MLP neurons of a small language model. Each row is named by its layer, matrix (gate and up: input weights) and neuron, and shows model dimensions 405-468. Each number is 50 + 15 x the weight over its row's rms, rounded and kept within 0 to 99. A neuron's up and down rows have the sign that makes its largest values positive.
A block is one neuron, or neurons of one layer that tend to fire together. After each block is what it responds to, as a language model described it from the Wikipedia text at the highest values.

L2.gate30:57 63 56 64 49 62 50 42 39 54 50 60 42 56 46 49 54 53 48 59 71 51 10 53 16 70 57 40 40 66 46 23 51 44 46 47 39 37 60 86 31 48 29 56 34 47 55 66 49 45 27 61 49 39 53 42 50 76 43 57 57 37 43 77
L2.up30:74 59 34 62 67 24 58 49 35 41 54 53 39 48 42 31 34 62 39 79 74 68 60 54 52 28 64 66 66 72 65 52 60 82 30 27 40 58 41 51 45 54 67 24 63 28 47 54 57 59 56 47 52 58 40 41 68 68 57 24 52 64 44 71
L2.gate799:60 53 49 51 56 49 58 47 55 58 60 27 43 40 60 74 62 40 18 50 58 46 62 45 05 54 23 54 25 37 64 33 30 33 55 51 57 17 39 42 61 80 23 47 63 50 35 71 66 59 66 39 60 64 53 39 29 45 44 85 52 75 50 52
L2.up799:65 54 64 54 46 31 42 36 44 55 42 47 42 50 32 69 79 56 33 30 50 58 41 62 31 46 51 58 49 61 81 77 58 49 47 49 21 60 54 53 22 55 40 52 44 60 69 44 62 86 66 60 52 43 23 38 26 64 30 86 16 52 54 43
L2.gate814:73 76 61 50 45 69 65 54 61 31 46 32 32 59 39 44 66 50 37 79 44 24 43 32 27 45 37 36 44 56 73 61 48 46 53 47 57 54 34 84 25 43 59 54 42 56 82 52 59 51 61 20 71 81 64 42 33 58 68 26 75 71 62 47
L2.up814:37 60 44 42 66 39 66 57 45 37 83 46 25 76 58 30 46 57 27 65 30 78 37 53 56 40 63 50 69 55 54 53 51 65 31 72 34 48 48 48 61 53 57 47 37 47 69 38 56 63 33 75 41 35 32 56 69 59 49 70 60 25 46 28
L2.gate969:60 46 27 48 27 53 38 54 60 54 47 20 59 24 63 42 63 42 54 62 51 58 48 43 55 35 75 55 75 50 55 60 47 44 54 65 59 61 33 38 68 39 66 41 30 42 17 40 62 39 44 30 52 24 64 48 42 55 45 44 45 43 69 53
L2.up969:60 55 00 37 67 67 35 52 58 41 45 67 64 32 60 35 41 29 57 58 39 50 61 61 61 39 59 76 64 40 30 38 46 54 61 57 29 36 36 18 32 59 55 49 48 37 48 37 25 53 57 25 35 39 52 48 45 55 76 59 62 44 36 66
Description: Words just before a bare verb: infinitive "to" after had, failed, agreed, in order, plus modals and negators like couldn't, cannot, did not.

L6.gate8:53 27 77 55 72 44 32 48 45 41 38 53 79 57 65 33 58 37 59 10 50 59 39 49 35 40 55 46 38 37 57 52 64 46 71 31 59 41 82 72 24 52 54 75 45 35 53 29 48 58 29 50 48 61 58 37 11 46 42 30 59 41 50 62
L6.up8:51 63 61 40 61 52 41 34 48 58 22 51 56 62 45 50 70 55 45 54 55 43 65 57 54 78 74 42 29 45 51 24 34 60 23 38 91 50 13 69 19 57 70 44 73 45 50 38 50 54 51 42 49 17 66 68 59 29 40 74 79 56 47 66
L6.gate54:54 61 66 49 49 81 56 54 68 44 70 45 52 46 61 51 30 53 33 73 67 59 49 49 45 40 50 83 23 39 30 54 39 34 71 30 54 35 59 71 59 39 76 67 28 58 49 29 48 42 38 49 66 40 87 45 60 36 18 43 67 53 41 48
L6.up54:79 77 74 56 50 39 51 40 59 54 39 35 38 65 62 35 63 54 67 37 69 42 30 51 39 67 46 34 58 65 45 46 61 65 38 55 54 55 50 35 41 21 41 48 24 32 50 41 57 51 57 32 58 18 74 24 37 54 53 33 27 60 42 65
L6.gate66:52 53 20 78 58 60 28 63 53 26 62 32 48 50 60 41 55 47 30 25 65 44 73 60 36 48 59 38 64 49 54 72 56 43 43 43 43 40 52 55 53 54 70 57 27 59 70 48 39 27 48 52 55 22 56 58 32 89 64 72 53 28 47 63
L6.up66:69 10 67 59 36 48 69 49 63 64 59 28 41 66 46 63 79 69 59 45 34 59 46 35 48 27 56 52 39 44 37 43 26 83 45 61 59 68 67 55 32 61 65 27 43 47 63 37 52 51 23 41 53 42 61 82 49 41 47 48 55 34 15 78
L6.gate280:50 75 38 41 42 41 10 55 42 75 49 49 72 13 57 50 82 40 57 69 47 56 58 36 53 47 39 53 21 70 43 78 60 49 64 70 62 33 74 50 58 54 66 54 43 70 11 65 67 57 41 52 46 78 45 31 88 39 56 53 34 55 48 41
L6.up280:58 44 36 41 35 30 69 69 57 52 75 37 68 36 77 40 49 73 29 40 48 50 56 22 38 42 36 47 56 68 74 45 44 62 48 67 58 34 58 60 66 56 31 50 41 34 53 33 47 37 61 53 63 57 81 55 40 62 41 56 52 39 56 63
L6.gate500:23 59 72 59 72 46 45 63 72 17 06 63 58 23 55 59 39 52 46 54 70 49 71 34 29 56 47 32 43 49 64 47 45 63 21 45 60 25 47 20 41 57 71 27 31 41 65 51 12 60 37 58 35 52 35 48 27 29 34 48 53 54 46 40
L6.up500:22 37 50 18 57 63 47 50 24 43 50 55 43 42 60 54 20 50 57 50 60 35 45 28 23 70 46 43 71 72 43 33 67 72 18 55 63 45 69 46 53 39 47 21 63 52 41 54 67 34 42 83 41 27 66 41 67 67 67 32 55 56 64 39
L6.gate587:57 64 59 53 62 71 30 64 35 37 54 14 71 50 81 35 53 42 60 56 51 69 55 32 43 51 43 39 39 61 31 21 43 25 33 54 50 44 64 39 48 33 68 41 70 33 71 25 60 39 76 38 65 55 58 66 45 41 52 45 42 62 40 53
L6.up587:30 54 59 55 37 56 64 16 45 68 70 61 47 53 45 68 80 57 43 33 63 46 23 45 32 48 37 61 49 65 69 71 46 69 39 50 25 36 57 53 48 48 26 70 47 68 40 57 45 61 43 56 48 41 52 64 55 20 47 40 69 34 63 99
L6.gate614:56 29 43 29 49 53 28 57 60 39 56 42 46 48 44 45 67 33 65 56 71 39 52 79 29 60 57 40 34 31 81 14 76 49 39 62 35 65 65 49 40 33 36 50 53 43 48 65 69 48 44 36 62 52 32 74 48 39 55 79 40 56 47 66
L6.up614:66 58 40 51 36 52 61 55 52 57 41 30 45 51 43 52 59 37 60 33 67 48 31 64 50 35 65 67 35 67 71 43 53 43 40 48 56 41 46 68 38 70 99 68 45 43 65 56 63 40 51 84 74 48 42 39 55 67 45 57 49 46 25 65
L6.gate635:49 34 32 55 46 27 53 46 51 37 73 57 33 43 46 15 55 64 40 41 56 53 61 42 59 48 56 40 90 35 60 30 42 37 26 42 40 69 49 53 52 53 44 55 63 62 56 46 40 57 07 62 45 39 65 79 55 57 59 48 27 36 59 55
L6.up635:38 65 60 51 69 43 56 51 34 58 40 61 50 44 45 50 28 56 33 64 44 63 77 72 27 59 55 58 49 40 59 46 24 58 32 50 51 54 42 32 54 61 43 39 62 54 46 60 57 34 36 62 50 46 67 89 53 62 41 57 39 24 42 61
L6.gate802:57 59 66 52 51 48 30 65 57 26 47 58 41 33 50 42 64 45 56 51 73 46 55 50 39 55 16 34 32 64 47 50 35 70 28 56 39 46 54 51 44 56 54 32 45 46 68 25 47 61 61 39 50 38 20 66 27 56 76 36 31 58 68 61
L6.up802:27 61 31 51 64 46 59 52 40 68 56 66 52 26 55 35 73 59 27 57 70 60 50 46 18 45 52 48 58 69 55 49 61 55 18 72 42 58 48 29 49 69 50 53 57 54 66 49 40 28 45 62 47 49 63 42 59 65 82 44 56 43 45 55
L6.gate897:47 67 49 41 21 23 40 59 73 52 28 55 44 52 20 41 70 43 61 48 56 48 24 57 30 53 60 33 49 52 75 59 66 27 38 53 27 60 63 52 52 52 55 66 33 45 53 61 52 30 62 55 45 54 49 42 40 45 34 69 83 74 54 31
L6.up897:54 45 32 53 44 62 45 45 37 54 42 20 49 77 52 60 70 39 71 51 47 68 34 54 42 32 58 51 37 53 61 46 60 17 86 73 40 63 52 55 34 43 40 55 41 57 56 32 67 24 27 44 63 46 39 46 53 51 52 68 67 68 53 56
L6.gate1063:53 51 47 68 31 88 22 60 36 49 56 35 56 56 38 62 58 55 35 41 46 31 64 63 62 56 43 31 34 32 37 56 71 51 71 68 43 56 58 35 62 64 52 48 47 42 67 47 62 61 38 57 23 51 49 57 69 34 45 44 33 29 22 24
L6.up1063:44 35 53 23 54 49 36 29 33 41 34 78 36 47 55 68 49 32 47 34 25 33 41 55 49 63 56 52 30 41 64 46 52 47 56 95 49 52 52 71 57 60 46 46 32 65 39 50 64 54 69 31 37 24 47 33 52 37 44 35 43 65 43 39
L6.gate1108:35 46 70 67 48 61 60 56 30 44 55 54 91 30 24 46 50 46 44 47 41 53 80 36 48 49 41 20 66 36 55 50 34 46 53 64 27 56 57 52 43 59 48 89 51 86 67 66 55 62 32 56 49 40 42 74 36 51 67 49 65 20 70 66
L6.up1108:72 45 57 60 52 72 40 46 55 68 61 57 31 64 48 37 60 24 39 33 59 48 52 46 58 69 36 50 52 23 56 68 60 64 62 61 70 75 69 42 47 45 52 52 46 15 62 74 55 57 31 46 49 14 50 55 48 57 60 52 27 87 66 45
L6.gate1133:59 53 67 59 37 41 76 58 63 58 34 60 77 46 54 55 72 48 49 50 39 56 32 54 20 46 47 48 09 61 51 46 55 27 43 64 67 66 53 48 22 22 60 48 44 32 59 27 71 47 27 31 43 69 37 21 29 30 43 64 50 27 50 41
L6.up1133:76 51 34 61 44 35 50 36 84 68 56 45 53 44 86 65 69 20 41 45 41 36 27 57 49 38 40 38 63 50 43 69 46 28 61 56 59 41 65 39 50 55 41 37 45 37 74 42 61 39 55 55 62 62 84 62 42 53 42 18 46 28 42 47
L6.gate1154:53 59 44 77 55 93 09 47 38 43 38 34 40 43 37 27 40 39 52 59 40 55 58 45 46 44 50 58 42 40 69 47 58 55 62 57 47 62 54 52 48 75 63 45 53 24 71 56 44 29 49 42 41 63 45 79 61 38 51 72 35 35 37 68
L6.up1154:52 71 76 34 36 66 19 47 49 84 46 57 42 51 65 16 96 36 47 39 14 51 76 47 51 74 67 49 38 59 70 54 37 62 59 35 40 59 51 53 69 42 62 66 57 64 59 64 45 58 34 47 45 30 60 26 46 40 17 50 36 45 58 54
L6.gate1238:43 54 56 81 50 57 34 31 43 33 22 27 46 55 62 58 46 55 34 52 43 58 63 38 26 75 60 41 68 26 40 46 31 41 52 39 08 48 48 50 46 37 56 62 27 61 64 51 66 48 30 45 39 60 29 84 34 67 39 73 70 35 40 38
L6.up1238:45 75 53 27 52 22 46 59 91 64 42 48 56 58 66 30 55 41 99 20 42 55 46 47 66 52 54 38 43 83 30 52 22 42 34 77 30 59 50 49 52 62 45 22 26 62 55 63 63 40 28 34 78 51 59 54 52 46 48 61 61 51 59 61
L6.gate1303:54 48 61 52 68 71 50 49 41 38 17 47 59 32 58 34 35 35 58 32 23 33 55 81 55 66 33 39 61 54 43 79 41 28 37 38 55 39 29 63 46 49 51 51 65 41 84 24 66 55 66 70 49 24 21 37 64 55 21 32 50 58 57 49
L6.up1303:65 76 68 71 58 53 64 57 66 24 66 59 41 60 30 47 71 42 53 47 28 48 40 40 40 39 52 73 42 57 56 57 41 48 37 31 38 55 55 61 51 43 70 54 52 53 49 49 43 56 51 41 26 27 25 40 67 48 62 42 34 50 30 57
Description: Mostly infinitive "to" after an object of ordering or forcing verbs (ordered the poachers to, forcing him to), also "come/came" and plural nouns (inhabitants, players, subscribers).

L6.gate19:42 47 53 64 76 44 54 37 45 60 56 47 40 66 60 40 45 53 45 62 55 28 57 52 27 33 47 44 37 38 59 35 29 54 50 45 67 45 57 38 65 45 80 68 44 52 60 71 52 31 69 59 45 42 53 65 28 70 66 38 61 61 61 42
L6.up19:40 37 38 58 39 34 67 56 47 26 47 64 30 48 52 51 64 51 40 19 65 39 30 41 33 61 49 36 29 58 53 52 18 44 43 55 51 40 61 42 55 61 59 69 46 54 53 42 49 38 60 32 50 43 36 52 54 33 57 39 50 38 34 37
L6.gate76:48 49 62 42 47 53 36 49 16 25 53 62 48 54 52 29 58 84 68 70 69 48 50 43 44 48 56 43 45 49 59 57 53 94 55 53 54 28 45 53 55 16 52 52 26 32 64 29 31 49 44 65 44 61 22 42 74 55 51 41 46 73 51 24
L6.up76:54 56 19 32 60 62 40 47 60 53 43 31 50 53 67 52 82 34 73 54 50 72 54 34 57 49 32 36 22 68 46 74 34 32 58 45 45 36 44 63 24 68 52 83 69 55 62 42 46 46 28 39 64 27 79 40 46 64 77 47 61 36 55 49
L6.gate154:34 16 52 58 41 68 68 63 59 45 65 37 46 50 60 65 43 49 33 32 50 37 52 52 43 33 83 40 71 64 46 29 42 18 38 51 64 60 30 59 42 58 43 61 50 34 35 29 24 49 30 29 41 70 50 31 40 33 66 61 46 34 46 48
L6.up154:39 42 55 56 55 71 44 54 62 65 52 66 57 73 49 68 48 57 70 54 41 18 51 46 53 69 53 27 50 36 51 47 76 45 65 65 47 55 54 53 42 32 46 49 59 33 26 49 25 18 59 33 64 44 28 52 47 76 24 35 36 63 42 55
L6.gate218:30 45 47 53 54 52 69 45 46 67 30 50 67 39 46 66 60 46 81 56 36 47 29 64 52 52 46 60 48 25 34 44 27 32 54 20 22 40 62 49 53 40 58 64 37 47 52 56 63 79 39 19 37 67 29 42 34 58 77 39 58 53 60 26
L6.up218:35 23 62 56 36 32 40 65 51 59 36 34 43 66 49 58 42 50 32 59 37 22 52 40 52 70 49 42 40 63 43 56 31 39 56 29 60 37 39 55 65 24 54 55 46 48 54 36 14 44 37 48 28 47 31 58 82 66 49 66 47 71 27 38
L6.gate312:55 37 45 48 39 57 55 46 25 14 50 52 52 31 68 46 25 44 55 27 60 41 43 75 51 32 73 67 82 29 38 42 41 33 47 59 31 39 58 33 48 51 56 55 47 58 45 33 64 61 54 63 54 36 27 60 46 43 38 48 78 43 45 72
L6.up312:52 51 53 42 47 65 56 46 54 41 76 74 30 34 61 36 41 81 52 14 52 61 56 44 62 61 86 46 47 34 61 33 24 36 49 58 74 42 32 49 66 49 30 67 73 57 65 63 55 29 55 48 49 66 67 52 39 53 52 43 25 20 63 38
L6.gate357:65 32 54 55 55 39 54 72 52 29 70 57 68 34 57 38 61 49 45 64 33 49 57 48 65 60 52 35 75 52 37 38 65 36 29 66 34 75 27 53 61 51 60 40 61 66 33 40 58 59 26 46 42 48 90 49 60 65 58 62 21 64 73 63
L6.up357:26 44 46 63 55 49 49 43 24 61 52 68 36 71 60 34 00 58 67 65 47 46 29 42 67 33 64 11 46 45 40 19 63 56 75 53 68 21 45 34 21 73 34 61 59 53 67 42 67 65 60 35 58 34 51 33 52 67 49 53 58 56 35 46
L6.gate454:36 44 32 72 58 40 56 69 66 61 67 79 54 53 37 57 49 34 38 41 48 40 55 32 93 85 61 29 55 35 69 28 40 77 33 52 40 64 40 58 43 44 58 63 58 00 38 39 32 33 70 47 26 55 19 42 49 76 49 43 50 50 49 60
L6.up454:38 46 54 47 49 57 63 35 68 66 35 27 64 50 54 62 35 58 35 17 27 33 56 58 50 46 41 70 36 05 67 53 65 69 49 58 44 57 49 66 50 68 57 65 51 50 30 40 66 67 34 51 31 80 59 32 71 99 47 44 53 48 38 60
L6.gate455:47 37 62 43 49 63 63 47 44 39 43 70 48 52 41 32 69 45 53 53 40 60 42 56 44 57 81 52 54 47 45 62 44 44 41 63 14 56 27 56 61 66 43 33 50 66 38 59 41 51 57 44 56 62 56 54 51 36 43 46 39 66 64 44
L6.up455:45 55 64 62 36 61 66 61 42 50 62 75 54 50 69 31 34 70 14 58 53 41 40 41 58 25 63 73 40 41 64 66 70 47 66 59 65 48 48 38 51 39 40 52 50 66 84 53 19 57 37 66 58 54 59 71 36 54 80 50 41 40 31 37
L6.gate492:68 58 22 52 48 57 54 49 46 58 55 54 41 27 32 83 67 70 52 54 50 32 45 27 43 35 49 54 61 64 52 61 63 57 53 35 56 49 49 22 34 85 37 65 35 47 47 31 36 61 38 51 54 51 39 33 16 61 75 57 46 48 52 61
L6.up492:69 69 41 82 58 50 59 64 59 40 43 39 36 42 35 74 56 56 33 70 48 37 47 30 46 40 23 55 60 46 60 30 72 45 75 54 65 44 38 47 56 56 28 34 42 64 45 75 73 32 53 56 44 41 42 44 23 80 33 48 36 63 40 56
L6.gate690:48 43 17 31 40 59 75 53 62 10 23 75 53 62 45 58 29 56 33 41 54 57 68 65 60 30 40 66 64 51 54 48 55 65 27 68 53 47 73 50 49 57 61 65 37 46 22 46 06 44 55 43 36 58 44 55 41 70 98 41 63 33 55 77
L6.up690:63 42 79 41 49 46 75 68 30 49 45 43 44 58 39 42 32 47 15 61 38 39 66 30 45 55 45 86 61 49 36 64 41 56 48 61 57 46 67 39 59 60 41 62 24 32 58 66 54 30 43 61 55 75 42 90 64 61 52 34 47 45 64 69
L6.gate741:35 59 27 67 46 64 38 60 57 82 47 27 50 43 62 43 42 52 51 16 36 75 60 56 49 46 59 64 44 26 22 44 62 76 26 24 19 46 40 49 30 56 26 74 54 53 58 34 62 66 10 54 53 45 81 52 58 63 76 65 82 62 25 64
L6.up741:53 57 51 63 52 33 19 38 50 52 57 34 36 32 55 43 39 66 66 48 67 49 56 60 39 47 38 60 56 64 49 51 29 54 40 45 65 52 63 57 47 60 34 64 76 72 56 67 51 14 58 10 51 50 64 37 54 48 25 64 72 67 69 67
L6.gate761:30 55 55 59 58 46 48 42 49 41 49 22 55 51 70 50 66 25 65 52 49 87 52 50 34 55 69 56 52 58 11 29 23 57 52 53 43 31 45 63 42 55 57 45 51 41 57 45 38 56 49 49 54 55 59 50 30 43 54 68 58 03 46 62
L6.up761:28 50 65 51 61 32 65 38 29 51 53 66 63 56 84 47 56 60 50 55 48 67 62 47 62 45 39 48 39 63 50 46 68 57 39 23 45 45 61 57 77 65 49 35 52 70 80 38 46 64 50 51 48 44 51 49 53 69 18 62 71 16 32 43
L6.gate781:25 35 57 77 64 21 28 51 67 48 39 55 36 45 46 47 49 50 52 37 72 48 47 50 61 29 41 44 31 55 36 56 67 61 39 39 70 26 21 33 64 63 52 27 46 30 50 43 32 20 60 30 46 53 41 38 62 34 44 41 45 63 55 60
L6.up781:55 28 37 54 80 49 46 49 33 23 50 74 20 50 64 51 70 72 38 51 75 54 46 42 50 51 43 64 62 69 55 62 36 73 30 46 47 33 39 57 53 43 48 39 40 65 63 56 32 70 63 53 69 70 59 21 35 68 46 45 53 58 58 42
L6.gate1131:59 55 69 64 71 49 36 61 31 25 52 27 47 34 82 57 44 50 41 00 56 42 46 40 73 57 76 38 64 33 38 64 37 48 45 60 32 60 64 51 79 50 70 78 38 39 17 77 37 34 44 48 36 40 53 55 38 41 50 46 70 33 56 44
L6.up1131:69 00 39 35 40 60 48 42 59 47 52 38 61 59 63 43 44 37 48 56 87 50 62 27 49 42 48 36 58 61 54 58 58 69 52 65 31 18 17 49 46 42 43 45 47 52 60 52 51 58 52 59 39 14 63 59 41 49 67 52 51 19 28 49
L6.gate1168:42 33 51 59 61 46 46 44 41 52 59 46 33 65 66 62 39 52 42 74 58 49 62 47 60 31 48 16 47 76 40 47 43 66 27 40 55 55 46 35 77 66 86 46 52 46 75 49 58 71 44 54 32 79 57 49 62 74 49 44 68 87 55 40
L6.up1168:14 30 72 44 40 47 46 53 23 45 35 47 22 41 64 48 55 72 22 68 52 50 44 75 81 48 50 63 47 65 42 30 67 51 61 32 52 46 55 54 73 47 42 73 78 43 40 16 51 66 50 35 51 38 77 33 68 63 35 24 54 42 44 48
L6.gate1332:49 49 39 57 47 55 26 54 49 54 43 67 50 72 66 69 61 60 24 58 32 43 64 50 47 51 75 36 56 39 44 57 44 21 48 46 71 52 53 18 56 37 52 57 26 57 08 20 46 51 60 62 66 35 46 76 55 46 82 60 46 82 54 52
L6.up1332:53 57 53 61 51 88 59 45 30 32 66 62 49 46 64 92 81 67 71 40 34 45 19 41 66 52 49 47 59 15 51 45 15 56 51 50 66 36 31 68 39 32 28 35 19 58 53 64 56 38 41 48 63 32 64 49 54 70 43 62 18 51 38 58
Description: The word "the" (sometimes a, his, her, The) opening a noun phrase, mostly after a preposition or verb, e.g. in the, from the, contained the.

L3.gate598:52 37 30 52 62 47 51 38 70 40 72 32 79 51 52 54 78 43 64 41 44 50 42 09 71 37 64 75 44 41 48 57 52 58 41 41 64 59 49 47 22 41 51 40 50 56 21 66 62 56 41 64 61 37 50 27 27 67 48 30 25 03 27 42
L3.up598:49 46 45 67 47 53 79 44 71 25 33 62 61 37 47 25 39 34 34 33 41 49 32 30 48 46 70 41 57 24 52 60 55 63 43 50 24 35 57 54 40 33 24 62 21 46 40 28 55 35 23 61 60 92 44 41 60 25 71 59 79 64 57 54
Description: Possessive 's or ' after a person's name, plus determiners opening a noun phrase after a preposition, such as Hansen's, in his, in the same.

L2.gate48:62 40 23 46 62 61 46 50 48 28 49 85 55 45 48 55 44 42 34 61 75 39 53 61 59 41 42 64 59 54 78 42 50 72 35 63 57 41 47 45 35 48 67 30 60 32 60 37 40 58 34 51 63 41 23 50 55 45 21 56 49 32 35 42
L2.up48:50 56 46 22 63 42 55 68 72 36 52 45 23 43 62 46 24 46 41 50 56 36 56 42 78 53 68 38 70 91 35 47 47 45 78 47 38 41 51 46 36 50 51 47 55 76 45 38 80 34 36 69 52 52 62 75 34 50 43 47 55 65 47 52
L2.gate130:45 80 70 60 34 50 74 38 35 44 61 28 49 54 47 55 61 46 60 48 65 58 41 15 41 31 75 34 60 83 47 34 60 44 46 43 49 72 51 39 79 46 26 55 43 81 44 37 61 60 45 52 56 32 64 47 53 65 64 46 42 44 51 66
L2.up130:48 56 35 35 55 54 47 60 62 74 46 38 12 39 67 40 64 53 48 60 33 64 55 41 53 42 57 44 62 58 48 55 41 43 65 51 14 40 50 63 65 50 45 51 65 45 62 43 50 63 34 50 33 51 49 67 41 36 26 07 79 53 36 35
L2.gate335:61 47 69 73 61 53 74 79 64 45 72 35 53 67 47 83 37 36 49 37 29 59 65 28 56 30 43 43 99 61 17 43 54 45 60 47 47 59 48 46 78 59 78 66 26 44 40 69 43 49 39 79 30 49 55 53 45 51 47 55 57 34 50 64
L2.up335:58 52 53 48 45 37 61 53 28 55 61 45 29 53 33 46 61 56 52 15 53 52 46 40 68 71 60 48 61 36 47 55 31 81 22 40 57 30 70 43 51 50 54 65 71 45 46 53 45 34 38 31 64 56 69 59 40 53 46 34 51 82 53 40
L2.gate952:60 22 76 62 34 72 48 36 48 55 24 46 38 50 34 68 43 52 45 72 64 35 46 61 47 75 33 68 62 68 61 52 50 45 57 51 67 42 35 33 63 41 70 16 37 68 32 59 50 67 54 52 44 60 63 72 64 31 65 71 57 51 34 66
L2.up952:50 54 43 76 59 59 64 57 38 41 49 25 69 73 30 31 75 41 38 65 85 56 60 27 80 30 34 49 47 31 55 45 76 41 56 41 67 40 84 70 24 91 45 49 52 66 70 32 66 38 49 52 54 44 45 44 56 62 00 46 43 45 24 54
Description: Possessive 's or ' after a noun or name (the album's, the series', Williams' father), plus the after prepositions such as of or to.

L3.gate383:63 75 59 51 58 19 48 46 39 41 56 45 59 54 50 16 56 50 48 48 60 47 59 39 41 21 30 32 59 35 55 61 42 36 32 43 49 54 77 48 55 29 32 66 37 56 47 38 59 51 55 66 54 64 13 61 29 36 65 56 42 68 52 43
L3.up383:47 63 46 42 61 48 52 28 50 41 81 35 28 30 28 79 43 31 65 57 54 54 33 31 37 58 58 64 43 31 72 51 67 63 60 84 46 42 25 46 55 38 91 52 68 35 65 68 42 75 24 62 76 49 42 50 48 61 57 46 36 63 63 58
Description: Fires on infinitival "to" and modal or auxiliary words that introduce a bare verb, as in intended to, sought to, would, can, 'll, did not.